From a checkpoint of a small transformer trained on Wikipedia.
Size: 15 layers, width 160, 5 heads of 32, vocabulary 4096, 6.11M parameters.
Architecture: LayerNorm before each block, untied embeddings.
Training: a variant of Adam for these matrices, 108M tokens, 13233 steps.
MLP neurons of a small language model. Each row is named by its layer, matrix (down: output weights) and neuron, and shows model dimensions 0-159. Each number is 128 + 32 x the weight over its row's rms, rounded and kept within 0 to 255. Numbers have three digits each.
A block is one neuron, or neurons of one layer that tend to fire together. After each block is what it responds to, as a language model described it from the Wikipedia text at the highest values.

L9.down0:089112137179088151179096116142109088149061149084167154082121120189116085244142163142170167119143153183123089142122131133154162159103063130114100186118114131137165126134100171086202128100118154105063162155117115155103159114134074156132120165110144138172151107159138047148097102097164161138130112117132107122148101180127130092102141136109111097206094180165145147160121141079099108155100144153109142084122140120125104137129076095113174103176114134094124122095101119114113126132035104
L9.down136:140134106177165161189112138160130099151096129141134153153160100118148129164096173046140128088126087096089105152170131101127116148090106128168112160141100153087162144111154153088150188127114103145156196099084128081131159116155192115114091155110155127160181138172088083106056146130165116125058142139148112111102092131144144103120146179096111118140150110139095161167130199110119105154074102021171120127096154082155131068161098128132142191134071098103112115146143112072084164148095156
L9.down234:104112173090103119076099169111145101190113142079146124145138070129111068194113099113087082121114109098138086175166101154160088170176176125105091140142130143119138150195149152166120149123112099120140179147105149145156153064097181141170118152089156097186150156200098135168097123161086091128086108148149148097205098127118149096125128081101137174120115115143047139032092121153112158173123140141116136164145111058165107126106121092127126130089163102145173160160136153103139160142110106
L9.down355:117120152163065175136178153160090126113156123152173185189129097085097113155111123082090077117129081178105098139179146164127166142127128113126173100167161086194119128076141147058106111135122132132146146119086123122071123106138104166183077163084161119107136113178112083075141177126103104187110169108124147099184089179135110121165144121112150164122172111179098134125183091097130152153161190089111120144137102136159127110157090151084144095103072116097113188151163110117102049132116146
L9.down402:167167118072147144173106118170178090113197072164082206134145194102113127109146142141116147108120164141073060095110129149099088188110122101133163063090111132177106125102188115143117129110129107127146126151112143111145127136127128150140214125141095105130144136164105099089119127152107109166089102138088120150158172103137186110151182110151134107120167084113138190193097166109201165094158097084159115110159086107111109147080055102154109117136149096112105130123141100149124153060126188
L9.down562:115173155128114167186131147129177145119155111133113196092106144140096122112115200086141175103156104097105066121167146111096119112164058101143127161131124165097128083109123136167181156146159095128159157091127157088170160125121160151095092126108130086178122159163079049140107136138187106089078148183108114083061171076093138080128119173158107105137159130104118142117123167102144115120113118026186200126108141083116124117142137134172115209146083106097119144161126137106122136133090130
L9.down581:185128118148106106101175172116142145137107082137154168110083127135161098177131184068176207105108086095175124091106070167143107148158094119160104145097123191130164124078123121121139107122081110118051161152108148165158133151126078120107103051107162139134125158161099178064167128139165183123107094111114128138106088111128139085147141170080166152139187125106138081088077106095132142114144106154170142119106156145098107145147102161147158143077100164079171154156131139147097124117147027
L9.down611:159090123059180111097134128122095174084084147164078152162097109121153066085213194142166147108123098067090187101098145121175169141093102127147159144098094111122070099087169112168133130101121126183068130106177120140102141090148115161134050181128113148074167148147094139142140167099123161080128095146157150121104125142129132080079129128119149115141128161056103132131159106144095117129124182113121145136130085112143119109142104138173126132118199201132079170148164139172154136102171147
Responds to: Second piece after initial consonant. Word-piece that directly follows a split-off initial letter, mostly C, c, P or D, continuing the word: c-ab(inet), c-le(an), P-ur(ple), D-ST.

L9.down13:127127204124106157160126135148095132102080138138138209136148133138153136170075202133112091161143136163152116119132169168148153128126103130161103097098049106090091171123126150054083145110111137110107166084087049131115120143128106112144159091146096151123144125149077061134088133120100132104122155151145116139136097110127111095138099164124128185073142179129092123125188130123078148192148035065105147168099123097131160155150170167137186088198172150072144122112147142115129169133101108
L9.down122:128146103139082063123096132152100119131133183114167176160100118098110149110113130146142141212143084143127120107126139102061074155102191136171151150173124115207127170071137162082134140179124124170114113116083117138073159161182143160128107110099140094126132148137141117141149183124102137142114176148113163169094168083152194147057147115114186138126116135147093133166092157120085116091120109095078134138147057109109152118143137158059099114124096169192073110137177122096092082097095074
L9.down282:208121078061129183130160094119168166156100097114159169148137107089166138098112166138070084186153138089126120171117197118160133082137092132150157115168138106207133180073140129103133085101141134139051139148122141194109138130131133110161139159121165145136160138177090121092129137115148117126138142129083120093072157101119138073134174128123091113112086134133103183176112163085102146114145124150125133123094156098095141088137116123166164103120122129174091116176144064083126114038048148
L9.down411:135119113169145179175098098102188120107114130101131128134127163152130165123160063120150141111225125083167154141073099231129115157137074103134140124056127114096063067137151118119186135118133138114155114129123143108141175127213107124148076135110156084127093129194111074095123125133183106065165088171072132133134106120148092157168122133134129128146101121097108098119090117114098097235129143108079152145143115122165151117118107102111126120126105165151124128132129142126148105197083179
L9.down419:153137099079174157089170085141142084180145093124120109151095156105195139118118152132160134157118110150091094136152137194163106186149166153157084116082123108186157129086112109198139162150136149096139072066136166106119125118140160154174182140103131145105173164119102088083088123130083161131101146151123050135140126122114110032191103140068123156104178142177120097188161087120150154130133126099144090107116082068100149144091131166107138128150112064146105089111112136118136169110185121
L9.down571:189138127186146154116111054175109117077128107125091145142133127108150128147150168163154103128132117139118158161117126160134116122139123145129131141105121136118115088134094123134127187065161136132114109118113120139060114139125093148084137111113110090183174074157075152033150105118155097136071121113185128149084153111117114166171084181072055148079155117176092101209189140086135151179178145138125123157136143119096084127103144152214172066135150151098125127151123086115191127132082101
L9.down604:132131102165166216064147082151093106099153168126155126143129167130120121063100153146092166134176115149105107162085113135129163092143094143113108137083118189176104067092109159141096083098123129179142157090146143105156170110178177127142118105135150124156130167135096132118159083125096093152067093177130194130197081132141105104158122181160144115051154097169124073188134084122098121158127081084159109161136088141160164120088105133108140142141149092111092129154144157108133119040161149
L9.down631:159115132114156116144080187113132134128117181103154194107149135139122076121159063147089169107095132142157112128102122130073115138092084135049127101076106158167193129122154072113091164115166105162160147139196116176147141154166148142143131104110089134145142152093111106077115165099112061088136106052138108185110179088139155167137154162086159141128124135069175119193072115116101120088046095097111155168094154118159128105129140178169135115117120140148116145118134109112120153111193190
Responds to: Split short-word continuations. Second piece of short words split after a first letter, often sentence- or quote-initial (I|f, H|is, O|ver, th|us), plus clause-opening "if" and "that".

L7.down535:105159092138125145158169095144123114124139133166196124144104106132127137122075186136137135126175083126115079118156121182139094148132106107134124206131111099166136152116138105095137118149131144127180132085166179092152177186146116178161139094127114080125125155159091098142174071217147124090093124143143160182168047108128070135134076074154082124060087204092156133074121159044110120116138149107141158102083113084114123145106117115107130107151130133078157197117149132105158116126086138
Responds to: Second subword after initial. Second word piece that follows a lone capital-letter first token, mostly in names and headings, e.g. W-isc-onsin, D-isc-ography, P-iet-er.

L4.down45:105141121117115089123185038130054155131144111190147130097128110115114155136086085143103156150164141155160165216102116158103189153134091183150127139133141161115089179124068141115064144144122107105142125129157103084154157101116159159075146146149100110138107110132189147115160122124104088129170141127070141122118091115137096141147172111159124133200113114117091166146154158168202138153095193119142160168105097144140096110177132084142159119135101083170106050103067094085094080109149149
L4.down66:145221092143045127128197110119120136101116145108137116135118104174128143139122142133165091157198132167101114137119074185122124125170119164121100171130139091113113145093157190074173145152163112068112071125110092109123197148158104146154189138127138107119142082112156168157132124146153115128123134120120109135108086106144130166140148128175107124091066207125178145093134130072131089173119167100161103105101128099132095143130151070075179090113160068125135182141122118057122102180067140
L4.down105:126150126120084149137203154119143172109132167127090124175120121132160102164135106124172091168183128168117054128142117082067131133118115159124102134146135104116118112100058200098114153174156074107134080156071102065137174085075144136124184172072110123143142100172176140179135145072152086102107171116154104138093122126125130114119157138122099124132117158151095147066154143095116086174147107106144149123142171114226148135152140066146185133100135098141115159086136085067118114178084102
L4.down135:130163146124162164175109118130152159131119129145097174143109121132132170144091157147079140142117102125126104226136135066142033120099112110155155179162190182098072112094115168085177114097129118158188189160125107095140091121105168193171076104097092101152111109113125096077082158145140140097132146118187131127176115108059121093145059168155145157115169128129085135102131087160053128126160151112148144148123099082102134067108120126122149149149072105105122101135110156099182136096126116
L4.down142:156122075126146137112167140140152083123077144077151118055213129143095133101128139125124118130184101171084198113123124192192186120116123126164062087091113106147165120090148139084114084176166159127123103096147114093141127163136113088137146106145132132121139092146130128166178141128110177144158085104147101140167117162164164129159175111121083195125117135190209119110090135105140132132102099118131150141068127145102104199142134078068128118143206128109112126127091107138141065100080178
L4.down237:126175112121060139065123099112124168145123102081170127169119122166106082104092116135140105126191087169140116190109097133112147115125152144131124143142180117130108110114098131118143143146160102129139190117105154139127255168131159188133105100149132076131098063140122118140114096179083125078154141119159158192111109082106090090152070118142119127097122175113101116105132143094139097200139163075138119110122135064149111134123113173089202111138147100156129183193111128063145114142106095
L4.down335:108139092139064141142096137125139167114149088090167115163130086143151109188122166114128152094191064137112088185156084107118110131162175072139141150101163167143167122116122108075157207156134082114199119093090146134150178184113149124118077131159158113113136119175097104122134069136156101092115111114129184128148104095106089152169052112163095128178159133131115120069158201134153095094117140148119123099071099115116087148175098192104108130126130099139104124154118119108097181211134118
L4.down618:133117157151071090050106074117133131140070092142182106137220120159078131155134093119115137107139131136102130194121074204097138116130085135176084135137120112123098128116144172134161127120141138154142150098085082104198122160032088161166182136204113127145145073137151127169102083120112146108146135125119168173174134180118100153127148105132134144151065155121147145148145117124140117178117156121115155158125138107169154074139097069152175087085140087132121116175083073124167140125090146
Responds to: Second piece after capital. Short word piece right after a lone capital-letter token starting a name or word, in tables and lists, e.g. F-al-un, K-ur-t, P-es-aro.

L4.down12:138133179105167160178077127155174184161170128101098138168129099149071108114088085124142127159088124096129119154064119065113141127178117126135132130146206133104092130115112120120169144166117114104139157142136080150134119098115162134086079203143119114112113124089255105130133153130132113138155153140172137142085154134091121105145094101140098079172102123215106106092116122140077089158123119123141087163141079132149139098053089176135166093147115129103116165152102131053144152159172167
L4.down36:091102117161136204137179118080125143139148113076111129199146118072114173179127112152106136120125119138160142112145131171109111152091147154124085193146127114149129118070141214127123190170133085053124112128115139145120168112141109103090234150074086117140124162097105108174094126210135091121133141136090141112069178110149124121115122124044137118149131145149097141057133140136120139157100153096138178092148126071163086110113182159128097136078165089127140090116104141114168130147101169
L4.down157:139173087145130180154135122108126138140146120149156154150096143139124191155104108133170170118112084165133077165122080148188133159135106139042123195102155125083115129144142125092103115208136129096115098131119126126125127082155096112112166127079146116112155120160125097159145152103134091076076137155157147101135175148121176141082066146087142094130137131163126119210139088142069052195023103119108092148142120062180150145126099158098159096130119152085065169136174139115104116117132143
L4.down315:166114069140184117085177112192195140140125091108141147091129129101164172132161155139120165099090110174103135117109153142128110148066116197124141181116095123182158137139112195108038123132105135090152129155145154142123143103149156151127141137073126065132108131170126130136106069205114111130107120115045102142147103134113115088124132160112143170117163063140198126141143156078156118133189127061165124089125138104157126078138132125104130171137138055163073147083137121167103099076116119
L4.down390:169103135137096127149126135120072162158154117111126211168137139175104115101123146075067143155088132105122143103075148103123156104160125128102131150112087142084080112130145071171202126153109131071103122102153146153099123126140119196130120074166187117105073191147224116209137085143055128110121134097150178165103139127128128098092125093086117125132130110152109101079128160154141147137116145126116141097117157124132074165128160203105061151116080140117184155101125189092122087108144154
L4.down450:125139170106135158120052117127124143135198126145133155134112087145115091138113121091048114184126066127145133166079124115144119084112096129088148121156144204105095152116118099174151109118094142083115146133139154170093128128145116137115117137229129109096098141089245135132105124161082146093170114146186159166134157102120117091118138107149117086172164067187103069072126102155105103159145156115157112160163107121118080160038125178112124124144108147133154114127126155108142132106187176
L4.down569:137149135139049122112117081144096153140132137168136174160121191170169161169145158129134194106092114142168111105131109122125098089132159129106156132080102068089064146142140125095145160118123155122131115101144118156137208124124108161082164062088132146119104167197210165164098089146064140106099103098204127105136113155124108125111183081095120112076144108125086129082128100115167141186133144135103107130163142120105151173134189167095095118137092089109147125120143164095134046180113078
L4.down608:100158149094142116134062202101139190087148105182096162132148134141083074134166095092175101140062067118132171116123140126143108152117115141120166119123129134117108067122174142138156112182142106082080162134148146160158192086168112065099128085112151112113107124129125075081109130097074112129121171110110128128074197093120137095144128142152158148142171119150152122161096141141079175114181115110171156163078117089118123115134102220154114117125150116083156161083158186106137158053162154
Responds to: Inside multi-word names. Tokens in the middle of multi-word names and set phrases, most often "of" or "in" (University of, state of), plus name parts like League, Party, African, and line breaks in lists.

L7.down619:083147047125171099149089174137127156145156166130193121133189120128108172144159128120127120203088119140158139095124160204154098096156180153104172099098118150149195126129062065171169115052139141127099124122135155073152184129130160154168142126123144106099100093095144127081104157111136163091101127187140096085082144140095154142117100137122136110125144145079131092110138157121119092172156146154075175087128083107120147140108074070086120150127150188154077057106095094145134146130118115
Responds to: Fixed-phrase linking words. Connective or value tokens inside set multiword names and infobox labels, mostly "of", as in Ministry of, Place of birth, Student to teacher ratio.

L4.down15:136143175083145125149049101151149105140134104104123134109122135108121137183085078174143124131116081088180172134148090120082105108101084121139187104085125175152141093083093089152204121126159093146194194158122152081162139162116126201144090119147090152150124163123106136090145109160130129096191152084191196165170111125124121069146085108157148134139155163163067139111096092128096120132079125116096155129134134084164148095160154125128150117176106109141113153141149183083099055084100137
L4.down185:082158158102124108161061108100120132152088139093110128161095081142106150116072096146145158139145143115072136125120125121123129132104089101135193150123132126121128107049122128091200090124189122204185193152088158154150117155149142174094062150195098142125093147145073099105121156166158182136150153091196153147166039146112101087166142097151166120154164180127143117157116091130069145116099174164095083130117154135122120168158118117116133167135132117127112157127114143078093102095056137
L4.down186:107167142094124104130046122096062118156102120094115142144081097133089147168120110184127169134157108115110164159124130124176121175119120123131201141093137139137177098068134127087156122119164148171188206122076140159158084123126123153121072153187119142121091126108095102100113094126159149163151166069184193180208092125086112105164062109182149149176139166123112150112103119144074156104083176171125093105083107156116117155159148112118109161128133113151123108167110114082127098114070133
L4.down452:091151129142176117147113097159138082118129133118115121094127137098099178193068101161163112133111124116161131117162131122092067156113131173164196134121168198109171126056109123120177093132182112132142185154094108089143171180124156206103091139140086120134089161132082121074097143153150152109139124090162132087223098097100107067172121106136155146147149170148121144116103060112066177162111123103113135116181085098112137148114179137113107163148147119142113167076161156091106106071123137
L4.down486:107161188076146125152036133115089135132091104113121144158116095133107163187060066147141148140137091091131134176148121104103086152139085134138199118089135153088123088034107098122201094150162101150175184138101149134142123150107126165139100159145137156151128156126072097114133159129164157106179177065210208133156118124129151086149120123149136112151142172140077120093116115123086154084050143155098116118137116131158108150172134148101119138137139118123096142148103156067102106144105172
L4.down497:130173113116187142176085105110126115135116110107096117105105124119120154185104122182142132172116106106155131130140138094130055175094124138107176176143175188123173121055103098145175095097167125165157189163100113086156095138132123223160118108128063109132105149113102132103108133159142135106163162067203183177210098127065133063176100102119165136102172154165081136138101083123116166164122140120110126128126104136114141145138136093131138181162100103147132132094120115072135107086112078
L4.down499:113158144116127112148013112097081125145091138128108150143071110146120145189084090183138169155148113111140176133141112112142112158117112145155194151086104150105145090090088114113172133144179124146178180128092140145154094174133125141125071144175122150129070168117097080087118116137135152126152169086164174177169111108089144079188067105163155158167138135132116151118130088145046164117093184150109065108116114136115115196149165128130077166129134125140123100144100161067113094087114165
L4.down593:110151140115143165194069061080125074151117146154082125091097094147113159209069127158118166138131151130158165155140136127101093161084122145178170172162176224080133066100067109159175124124165126122151190144092115103160097142129134184127078140174113117117052176124115083062107141148126140090157129094168158127181120140077115092164102104164170175145179155121125144135096123118095139137119152118125135124123093187122117160103167117126133165112104102119133123101100148104104090092129148
Responds to: Mid-word continuation pieces. Word-piece tokens that complete a word split across tokens in general prose, such as in-stitute, l-ift, w-omen, Thomp-son, and also "interest" after low or financial.

L9.down14:111060103059086096124116106132151147117112119159119141149160077170134106132198150151157104101106106113144138057123133195063167072129131158116121126110136170083107088154147071088095130137166134169175148107166111119087147116120145147123106143150123082155131125121101141137091150131163134204124115123147107108121065152114109145153120128172201201163173099122125083203076152128147136203132161126147125161129070044211119170125110117088091112112097169153141148107108113142153123110122105
L9.down21:143154126191127100159120121084155077098108163058047122106136127125166119090157216113187123133116130095134103085085119102123125097145204125135142102142141164131120125184131158101145144129115131108118104165178132083121106172161084107097150160116075125087131132122108101115189170126125104147160147115093157174153170191127164114089125165187199122139132152095130081117170116066085115080183113155093142107067129139134166137120150164079068106080148122166074142116134111151076173123101129
L9.down101:118154137162118139121169090141139162115132097089118132168120148106116120228108070139141110136157123118129154137161139125146141116080103066099099140138086106158115124086076088099147161107108152136127124087084085112130118130124096138079145157112131146099105103146160183117115108129157148122137106137099134158142095161119110173211148116100149180143150165230049142120166111114110119187119112177103081168115144191076129100184092158172143132125066150144186083141104053135183097142056156
L9.down326:164112119140155134136115165073183115102154121118110109098139100131148140114092151150098088172113086105096141078146085083157144143081128109172133143143108132073117094146134120155142136148152147113113175123156044171140176193110057080086132101127152108076113175113096140161122104132141079121121090118119151146166149160157123133172051112128173130195172205172124163144123156128163149131104184102097113102073162135148174144215160116154139116143072153163131100076068144096083109074152121
L9.down379:143149114144107109085165106123148155102099102171172173125094153123124110181148115131119100150181107154121112109141107152135068146124112139122105096143137204038120112125127059119156114130123148145131113157132098090113196080172127149135144105130109153129172172105209158126083071101112110087153124129094082179141126144127078124056125107172130161122120160170093102170110140150142140116113118146127150101057129080100126170151083147170052122097129142223099145118162093146219181133110139
L9.down407:140134056129139099129160148150159155149131166075180136038174153172082168121160070106192147079118140146115154125085152090097172127147129135122072091151132090148178145185089141127179158140152166111107094115136140085107139097165180120103113094104149181083111125109127126035093071182138144066133094129117153188153098091126133137112150129132124112087145111180172099143126140120145215134128093157105155086086150145051136176131157131129135069135111092135119135119116109101107119136155145
L9.down439:120145099196204130172132158154119182100132116134165208109151162107082093138103155115131162125123088074168112153150109106094116144117068137138148143137116133105128148085115159110109152168105146104117229070097154063111151137124181136076079120126152140170140165151057072109076099112187074123089157161127133127124138093150140107082119122115117171198123101114141155158089187059123127144099129102171173102097098106131161085147097135139091152097135090150146144141126081129146135079104164
L9.down613:133142113146148149124124134082119169114093138147124177055141142124151099107120135120062085122083122109099111170078140120136081160156150129156125089156113137156067118151151151153107166154188120091161201167151100136129117024082158155168153108166142082138140143136160140096144126148126152078144106141138113123153078129118166160091131123137097138056145083104169117171120165143147136075139146141109130084175106092076143154150119116148136192202180093106113093150098062142190099051112079
Responds to: Infobox and list formatting. Tokens inside structured Wikipedia data such as infobox fields, tables and match reports: digits in goal minutes (2'9''), separators like " /", "•" and "-", and line breaks ending list sections.

L7.down456:111161079075135065094164133158150068093069087139060139160130142188134168125163117107121110067196110128160169087175163120146084161026091106130088183112137137134086108131141102144159111088194105115151150119131143136113085109127126105140123099131140103102147129069149132138109175140139107105161083112137148120112126113118108133137181123117133139160119068115172152119123119157183141137152111113162132135144093146168150107146147167073139210168096063180172131150096078130114114125210097
Responds to: Table cell starts. The space or first digit opening a cell in Wikipedia pipe tables, especially number columns in total or stat rows, e.g. "| 2 |", "| 6,068".

L4.down54:126141146081127113113059123156106142128134069137115140124169098108111157176083060196116128121145157089159166131149122070100049130106130118141161123105168108116141133084086162159162077160151052126132211125125100097157165114095173141125125146125105155146173101158117155062126095185091130108186144129193075158201145108137154085140126117143122132151116160178088156145094111126053093113081148161124180141150177158139154093154055122103099134127131141140133102135123128096187150112143164
L4.down108:145104144142180108167123113081098159123108156183067175131086120142109074160059126151136157170134093128110185142093118131133128120098090127184182088082122134061130047075115113159157114108167087123118142137105104111163175145115135163162109135144138117101126114148124080144096115106134128185095132141174184165196099110121108102089133141155144136216118141154112167131110151110115176233116127113166168122164077069183166151139125105121109134097091133151125163162124103064094113099121155
L4.down214:102132152106143105120044074074129141160111091105090168112123090115120155160091110163136148178091103104117101133181152120107143070098128114181186127076135106137167099119094128123180119103128127140172148133106138142107199178133163179116134110189092115136095183172111085080158124153135144077136141128191145133139092140154104044169136099161141143161110169165117125113132069096097082134069141138131197134133152106123161172130177123152049121103124096134133117139172178050109111111114165
L4.down361:109145100112134147125123090078153137104093055165119138076075090116114145153101123174151159158097089153128131114166115162093150126083163162152188079067182158139118070095107085109135111147156107127171191128164124131112219194073132104149120109195027118112149141159080125093176132173153139081118161125158162135155132097193116076096135133153151161166107156132104147144135073128133147153087138109132177131117111110134134138120151093138099117104159092113119119098129188070131107114077166
L4.down431:148125148098119073090085112098115138122102113159133144055167108113101161096065124132159133189111147083120107100119100165096109095100109111136146116078124123150179119154105102164176137157118134163141166095131105156132156213094157126186132166239120129125097064167118145110184146106113161090185109125142096124206125118125099128140147124193124155127112100160131155191102104118074122165073159158137130156090149140100165126094093089139036119134120103148147071130149154091162120079138148
L4.down436:105134112097180134175132097074101108141112132127182181116091070152080122144048203152163198192143127127169168102084130137153115200098096121165147181152107152128134112100119080105132109109125098103119163165116112169133143092097121182175099102155146118122078140115131141159129105146119128089161153129098141136187139115106120085102105161144186118130123175137116165162111154180117143203084133128130079146088118173115127134171116091112053155085107095115175088113079127089129072104066127
L4.down466:085116111140084134144131135106124118163097120143140105173176167160116115131152174176118166136131162146115157144141090117144086115080180145156114078150168142129165136074123072115171148123097109180165135085121081141123140091127081128172101203162186128141102128113106107115142087112170176092136068096112141150136070111117159199161150065078163184038141131149163110108160062153095051119158104152129144193137136102151108070093139110142145115078160134112126072152127153151071113133109122
L4.down500:102124158117146128148033117118117114147104096116118182161095110147121158195067093167121167212111077120140150178149105115177149118103085148152185140087126164079145090092098090146161090139160115159145189098080105168145128178125147138115080155175125130130132137133117107102151123123173131123162123095187202179196132115121115103165110114160143122147144128176112142072107091135091135166041134182137122085076099127133111154126134102105081143109087124126104099152156146079098088078155154
Responds to: Mid-word fragments, table cells. Word pieces inside longer words split into fragments (comp-onent, in-stru-ctor, Đorđe-vi-ć), plus first tokens of table cells after pipes or semicolons (" P"OL, " M"iroslaw, bare spaces).

L7.down591:152046131139100136072111096101090171134095190172165147077139094166133029116133150144067138111107127099092110132096116120110160106148132158134131138176064141170059153152114143118102124090149138140157124173158123168149129150107197214116071138153092090137137115113109103127105146157076111123088121193141105193151078179068179117149130065158129181149132123118158144116072121142118120150164138110159132110116127077127140182126147142118134066161116124172165126144133162128121120157069136
Responds to: Base verbs after "to". Base-form verbs or their word-piece endings right after "to" or a modal like can or would, e.g. reapp-ear, abandon, lead, cre-ate, operate.